{
  "n_layer": 16,
  "d_model": 160,
  "n_head": 2,
  "n_kv_head": 1,
  "head_dim": 64,
  "d_mlp": 640,
  "vocab_size": 32000,
  "activation": "swiglu",
  "norm": "rmsnorm",
  "norm_place": "pre",
  "norm_eps": 1e-06,
  "positions": "rope",
  "rope_base": 10000.0,
  "rope_fraction": 1.0,
  "qk_norm": false,
  "attn_scale": 0.125,
  "bias": "none",
  "tie_embeddings": false,
  "parallel_block": false,
  "init": "normal",
  "init_std_qkv": 0.0428,
  "init_std_o": 0.0,
  "init_std_up": 0.0428,
  "init_std_down": 0.0,
  "optimizer": "muon_variant",
  "lr": 0.0115,
  "lr_mult_qkv": 0.5,
  "lr_mult_o": 0.63,
  "lr_mult_down": 0.7,
  "beta1": 0.95,
  "lr_head": 0.00658,
  "grad_clip": 1.0,
  "warmup_steps": 200,
  "schedule": "wsd",
  "decay_fraction": 0.874,
  "decay_shape": "linear",
  "final_lr_fraction": 0.05,
  "batch_tokens": 65536,
  "seq_len": 1024,
  "doc_mask": false,
  "train_tokens": 500600000,
  "steps": 7639,
  "dataset": "wikipedia_en"
}
MLP neurons of a small language model. Each row is named by its layer, matrix (gate and up: input weights) and neuron, and shows model dimensions 0-159. Each number is 128 + 32 x the weight over its row's rms, rounded and kept within 0 to 255. Numbers have three digits each. A neuron's up and down rows have the sign that makes its largest values positive.
After each neuron's rows, "fires in" lists the words (lower case) most often at its 100 highest values on Wikipedia text that the model never trained on.

L6.gate370:159070135129165101123109162142120129166152103154116087112203137108101151126088069100161197132186128102168132120135100153131094184117195099186130123189092160137131113138153132144099122083076116097094116170137094160082135106198187196150186127191097113146118174122100118096136150179155141085089168135124150164102115139112174080148109161112121120134066098126136084112113070128110115193106142195188090115162098134103125174153104115111122117146143104122113128100155120144155150117144049
L6.up370:166089125078111136161126104130084180143145128102129137096117155146112121143159187097075181106097093098155088131118122080145149145111201121098128146157140095062136146148172079109126124134075101095111114138120189191061148157141039157169149152132067125145130160174079148184106139131130113076125142155161114146100142087125135119103144223073159117139161142153101109118117135123166109129133094130093150163114143171164137113108141084074114126137204110191098141037131116121126090143144089
fires in: "after", "since", "to", "following"

L13.gate577:135163104152181117166134155115139164134152071159133136128116164168152129158219154131127108090092198198140094135124157143124172125117075147098185043080157168136123096136094164150121173129128106075159104110090103130102143098131114048175115130188152099162078138097094124142088092180143130086089121115116158138122136179128059139142091100130141144200069121175059160137127114091085102148083162166129140201157136151111150098108148110125094137108149130114103122134157178137110116127153149
L13.up577:217124124122158089117118095126093147141105143072171066135122148089143185114138129142172122119148153108118187090159117220059177115114130158137137178164129083141091135105113090153130135136156093154121106132159110069103087154166119151100120135101125113142146094111151178165136154109088129097112217121176092109117117120127106112149066120143184074086107178163146146141112146145110177136193179130134154149086135150110134119096187151128083123136128157086070089143222125167124170159128126
fires in: "the", "died", "his", "s"

L12.gate10:098152137112124156125106163158175037104148156091135142146135093139140143073121127119132155178115231134130153156137136118111157193127155090129126090141135222147154129075139093110132180194132118129140119140131153175157109126142170154086119174240126122113118138162126111133163167154163151119133145125140151160103131143153093179131132107142119141162127128156135174090041107130096132206128169107132149148160170189088193087107149103149111171076117136097118058123140160130144092147123143
L12.up10:110110104151098151117079116114098076153146128113121119146124174082077119125112103126106113108140170076167133162164134145072130159149175074105112143157153108153101153117174056117130114189136098141170164142179146152130086126155084070087107142147103123146095129103133114166096133085090129080116174112125125131168095140123158141085081081178146079131149186084085093126175107110064054102156137133173140190133212210151170135090143093123100182127146121129123081122097057127109139134141123
fires in: "the", "at"

L5.gate569:120127104095150151137098131132097189135108058076182109101099170127174141160133182130100090092108097147120160145057051108109099133087158096147203116163136209097147166199097115101114175156072026152121158125128112114105120131102116116150169096097161113143104100147126150178136105124076131164119145127119104114165181140123096150090108189128123121115108117129112115126086146131110072143118071102112184076130140134096115117112139175095126168080143156126061103121108069128135094077125118
L5.up569:142162130057145110104174172132173164143099141132185162126063117126109092140132131174112098169074129161131154116119039123081146139107141181126134065146095204067179116131102101111150109096094102098104154077128101093152154092145176075100166112153141126116083124157115154173154108118137135092115114122136139169158132140157075143183079177170100134108148162222154177158133058092120083151134148102166144110139120143126100119128143144130107070203114134159133161117150155138184132113162132
fires in: "of", "wrote", "people"

L12.gate549:137090097100056132153147148109160147178113144171131140079119111077134148098123121111122099120113117122144120139111106138149055146113146124182106153134132138080134133145136060087112140178112130094159161192133148106179162147135204119126124101149153165087106110140121112142136097089124163121082205187077162146118187079127124117199049136103175122120098102124155114142163174127096111207115141148117117120056167093059125095088218129185129161094152123083111120161119130115120125129159097
L12.up549:139144093133095141148111124147140123096119118153072114052190147090084130141181111145098169088072155097185123126167158109150142140130091081124169145117133134069151136185096132061120082167131115081112103157122101121113105131103103100170141126200113126141102122118133155112160168121162129108073191178152120128084145155156073136072122162179183151136231142137165141114095163151136154112162139186096098147128126122158085118163141132183106119139102199159074103107144158177156066110122135
fires in: "was", "he", "later", "would", "soon"

L9.gate279:047148172117095095130116080106198146108154125085122090105172118149107128179150142100185122116171162101107154097099119113093125172164167107162125124121114169211139135124132178108165098087100147132133233142127155163122125093065105140158086116099141140156137132165119089179147146103126095115166167052108121084062115146119130103078155101164108141160110128166155131136205188120111180186113146185106141144151122140068097121129156091179103141129148138146103144124132122115080108171168132
L9.up279:222104097156078101117120114164155144108107064137108152099159135143089157097135127116135115121122137061140141107110156109174109105150121150101138069092147122209112126109179147104176116113148124154123150117141139135132172115074151143103097147111162119132186107143177147149055102077099125096158102152145164122106106135111194068134123138150102104210140148131127094150136150157118141141126095094078097162089198187130126121116077125202153098139085049060110168109154080148115156133192113
fires in: "the"

L7.gate394:145162145169107152110100115124148123129100121129130115145103115093049122094202191173155155134133053155131146085073111160104175118149149105100200093118157159119115190146150112109164123143121166088127135124084144123158115099051152125116148040152161155150131112120112115129161138099119079140099123124124151146162085109137063149118138097169068125110119163133107141211150109159129054083172093167206178111122182097159164097143149096169117138084160088150122077110173104133112130115118135
L7.up394:125104077054088073103168142150138154155131158105161124112151121206074165035098112126121117134080115130149158083124141151146091052181123122132121116107137135130153150127172106130079136141114103144134127126138119125125148146101125173172194139148109139069152185078152046192183128139124178102048173074104161111163170102120097106110140109117080097140162147158151167114105111128154134111124172070117080122108152138091108108155120178077131111151102160132153163071120170122130116176113123
fires in: "of", "they", "the"

L12.gate429:060105121134150109124152107113156135121176136122151079124111163108164149152168132068097139148134167159103058094096148109078159117076138114119160146122142151110142102102105074130112130138138089092118149143174076135112147143115097135089183144185125131146123113103141117129139126159107126140111156158130089124109126170093119197139044110157110160180123134095167082183128097126163110108089221168098153096144094076131094141223117155125076147175077164174119088120115144172138218112090179
L12.up429:083104186149096125175112087089163154128123164086122100110147119114130118092135145108092124205100129153154111070157119190087121067120163125137148098122131093159152024181105052113157138179142131052108169153113159144139168113140166136074112100161111150143132171182157200106116142135083119107118088082120140112147110065099182141155129076192118130123109108105112109118064111126101169106124121121097163120129086066120069158128107141159096148155098098134123138108125122138124163114059152
fires in: "was", "were", "took", "taken", "held", "began"

L8.gate295:122082101083106053129124094171095102158091133148154109136182123154180164108148189111136072081086165128105155149099126133092106086088127208095135127131110129072163120133146069181071174129152138135152167140156121122175095116142163113120146128166189135128098140073145126168152132056127179109099138189142106104141154107105143180103106117172146163161158101114109107105128126076157158097112117132037094114089147176073135088179167137130128111157136122135147102120147193132142204156136120
L8.up295:158140147156132166091145135086098136119120149151155120177121218158154045192219102153106095185108109101123093129142152197091124123153143114211145165125116103110120122161131157118171134123140198127102170099081207109141121141159118091075162127171137170124095120117140114158091123151066112122132107113137113119089091133129094117179089053130121102106136097082117124091134132070140158117147110136130058172087127081101104131144107151111120145120042153099121114154121096140112109133106074
fires in: "was", "is", "were"

L13.gate356:149201133105126058146127120077153136113112081074133134132121128135151128091102103075146126123115116119123161099099136108113107113131131147117154091074191112132116110145072146088124146176173192128138061166103151107187153104083154135107094121110194146165097121147134075181122043073093114176133157131152088141106166172182107151083144118141134115104136150091143091132157096129135123155132139054125194131146093101175095150087140202098054138131185156126137115089150123158119162110086071
L13.up356:125102097128134049160179131141141130118139116146201160107144128118123133028099138153125091115134098115173065055089105151117100149151070119169130078106126128098140110113171099103115121114135127122080117183098151108218142117097137184124086085139193106070134132158136142131145089123132163085123151099093126116196104074115130083102118110137085122133092134108102144089087099120143091139153158203103111156127109124170154090121096160123126069105125141223136164109143113144103092066092126
fires in: "he", "they", "not", "to", "and", "would"

L12.gate570:137097170196152110183132153169136175130128153175191147171168153142111113125095093161124128089149073146137122159123133089169127151211166133114124138106134183131183151103175121125120131129188147167091163105077082127164130139108139137127097110082151131161077194136125138113081147115092075131085132098142188050134135099123060114087155076174132119121122174142162147166163113128134130125088086153133041137204117163114090094110129094119133170117114132082097142104117122131095166104185106
L12.up570:134136119176134134164150136142139169127196115135161089127122230115119111090144103144172127125184096103063124107129102098172155172120184093108136159147111206174099111160147095127077112137181171173114166123056126157192165179175071125097136123119154094141085145194075175149161130138094123093120153116096158099131061148127133095144159107169149107150175127169141129143119138106071143130107142141145118092133062135092128143156166085126174158103124177138110156115072084166096142131107120
fires in: "a"

L9.gate168:093171151141142114147095107133208142111146170101175109138095117141169107147154163186114073130162155170156109126127117148106137136093189095181133109089149135112146101110099119120132145122118152125125130109142095149130080101081099104143127113185124086052186137116137139192104142170100137098112194114104086154105142133158065154180179015137117040165140172152142143113164135058132150160162124113116170170142148113123173157078147125158166111139155127178086128111119101150091105124061143
L9.up168:186153096084157112125106104117164118099099115119194097073142115142116104184137108126109088109148118166155165100145148101186111131137153089087142108115169088161064068211139095181159221108106087103070107097142072123131117126110124052084175113168115091098151091179107168112124115090146113117094151112140142084093089163150167112166132132166186128151135141125146120133172154123107114177205157098148143136148140151109138136148179095165146115040110102123157091144129110125151130154119165
fires in: "the"

L7.gate37:122151109125169096175120120160159072136163144105155174143130120083095123097143148183157112161205090157116054075067053124032089117095099156116139129118114183111140127127128094114130118107131084130114090104166124165146085151174150155134090083075116132130143113135122119113141105101103121129138089179112157132164078202082083169105159166139148159111106145108123137186127100204141117176170138124174182048127119103163146120176083117137075150114137117088132144147129182139108144143106121
L7.up37:177111170132084098119162108144128118162133140115061121139105138132162136122112113156094146117096105127126180148148190099134133103129144121198098101152136056131124093116096105119151098144118181130105169135086092112174096142135101119096149120143132052147163220088158146112179105110122170077128189114165137103148113163164127123115183162150055081099161099093122119165117119114104138101129146148169109180186112120124093142121094137117151113150146162177090112077223080213138147133183080
fires in: "of", "such", "among", "later", "also"

L9.gate408:112128136173120174146100114063143158131122121192138113110099121054147130180195152116104120171160143118096142135044140181102108120113084089154100132123106176102130078150124112105178090120132102159178109179120140154108128133143115107191080131074164164119090132101182088140117122169126117123086161141137092037119140126113085166147175095160125098117134105102189087146112123206155130120135114108130133129113122110107178063116083064176089167096079117078098144140137156163104080137140166
L9.up408:155157103185152134132128151144131049150108159115136122174088131162121084130168121179080057162053104154173150171155131117128117144131157070111101118182108106092096134157126083119133107184150165165117103143127146111124089137144110057169135158145090152125117050094117080096219131129122059133062153144144128165120085144190081102102117151149169166117180107138106156109183114135135127155146106126100190170077143118114101166158202177157097111098114160127130117114122137143108104130158118
fires in: "was", "is", "later", "also", "being"

L6.gate286:149053114153095095135180110175157070108174116108100087168159149157113150070107139094164150076139156117162140133155159165147144099113087139162113162166189103161174144147142104169112124115119153103104127120103154118089125157133118115129085102138066085117114125104095157175183179076183139123160142112088144155156177102188088113187140168154116117106108099114115057148125072151112139144125147080140104177111130168082033163129114131102127126166126114115086135166129132203156173089187117
L6.up286:148105173095117082156072150169168149118086108127132100131119110095075107153151107141150144100176139193175109099147142159122127169123140156125144166135136113117096137144167101059184100151106120117168091070132093199063142146127123084159083175163052147166089085144090138123135120171130148091138133166094151094132073143137123163123124136085146224136094077114132147076097170152140089200160124121103089145110165139144114127160174151128094109170125158149102120108139148117044072130161092
fires in: "after", "following", "to", "of", "upon"

L2.gate329:126164119147154114162125093140142183093113109124092124169150079115098168163158085165105088089090164138158140121076181153145110139082104221227123186085168109108188132132128126064151099103109121059090165149135129120117095142106120202127068134121095144118117156115127153178089124165157146102154138135155085120099095131122155112143091146156165138133139122142128087084122165224107112170114159148141144139123105163145153121181157109076117108169145192056123122131112172146165131112167108
L2.up329:108135127165092130134150144142113165113147116115115152199111126152121165154183105178125147120082166148145172133092131129154164135154119160174153155071130139095136166081176128121161103108112135060149137100152104154113102203138100153132098131136085152111105164166088144164107123123169135103182062119126052155115132172097171145113088162075159134130119168160089160116075145158151116166069203172137098167131121240128115142182169145136173096139130169108117139085078175154173146139122093
fires in: "of", "after", "to", "before", "following", "in"

L9.gate114:171100112128088115135125134166148110121138141109106142142096103142179110122176128137187128146162157159094088113155110101095125171134090107159107115113134160167141082102083113177093092123156115167125149136090115149122055068072107064188069144153104114062102089120093088110090166116174130129054167099189131123116103150083092099128189112129103152111083157119125133163066114106163121127146165086151213105139175149129115081102129111167080135149156097090139104174130140130040104105166098
L9.up114:104106174120081111107098150134163127119115167151153092090139046129159128110182108148126116116122174144107088091119120075062091145159114051124161137093161087141108128190114144146133185058139155164110100123103127196063114078069097084136054149121115126090119135163101129154107095116102137170113141100102098161117102135107114118179188094136138132115100172068093084106115127122057110137107162152132166155134166117104113135119109165099196155067128074091092089178131102138091145134140094
fires in: "the", "by", "at", "of"

L7.gate136:111146148175144122126141142117159191186248138115096079139124115079117121103077089116096098087115107108134177158124077130165133155144126077155145149132124183135126108135123150120106120127123167142120075131090146099101162137140112088166081134119145142107066116092148202142169142133141082093089134122141100116155155073157066106149108109125103186113134163110112101098155135053100137180124183100176125161125099115069141152145196064119125087137112119130062182087155122100160157167182133
L7.up136:151118134121131163126103171156153166127148156127215130123149142060105104116151128146173136083079059112125142130120086163191135105107164124152145092080148143153144110188150111124092165125178165159126137130102160100104187142175127164119104122135144083092074102118133144156119173113163220114144151124149081129127094174125158045177169097124133131149089130143071124144123118150111111122101184134167172170122185179115148120083081163146122151072112139172141119141112049124147097078176175
fires in: "the", "a", "an"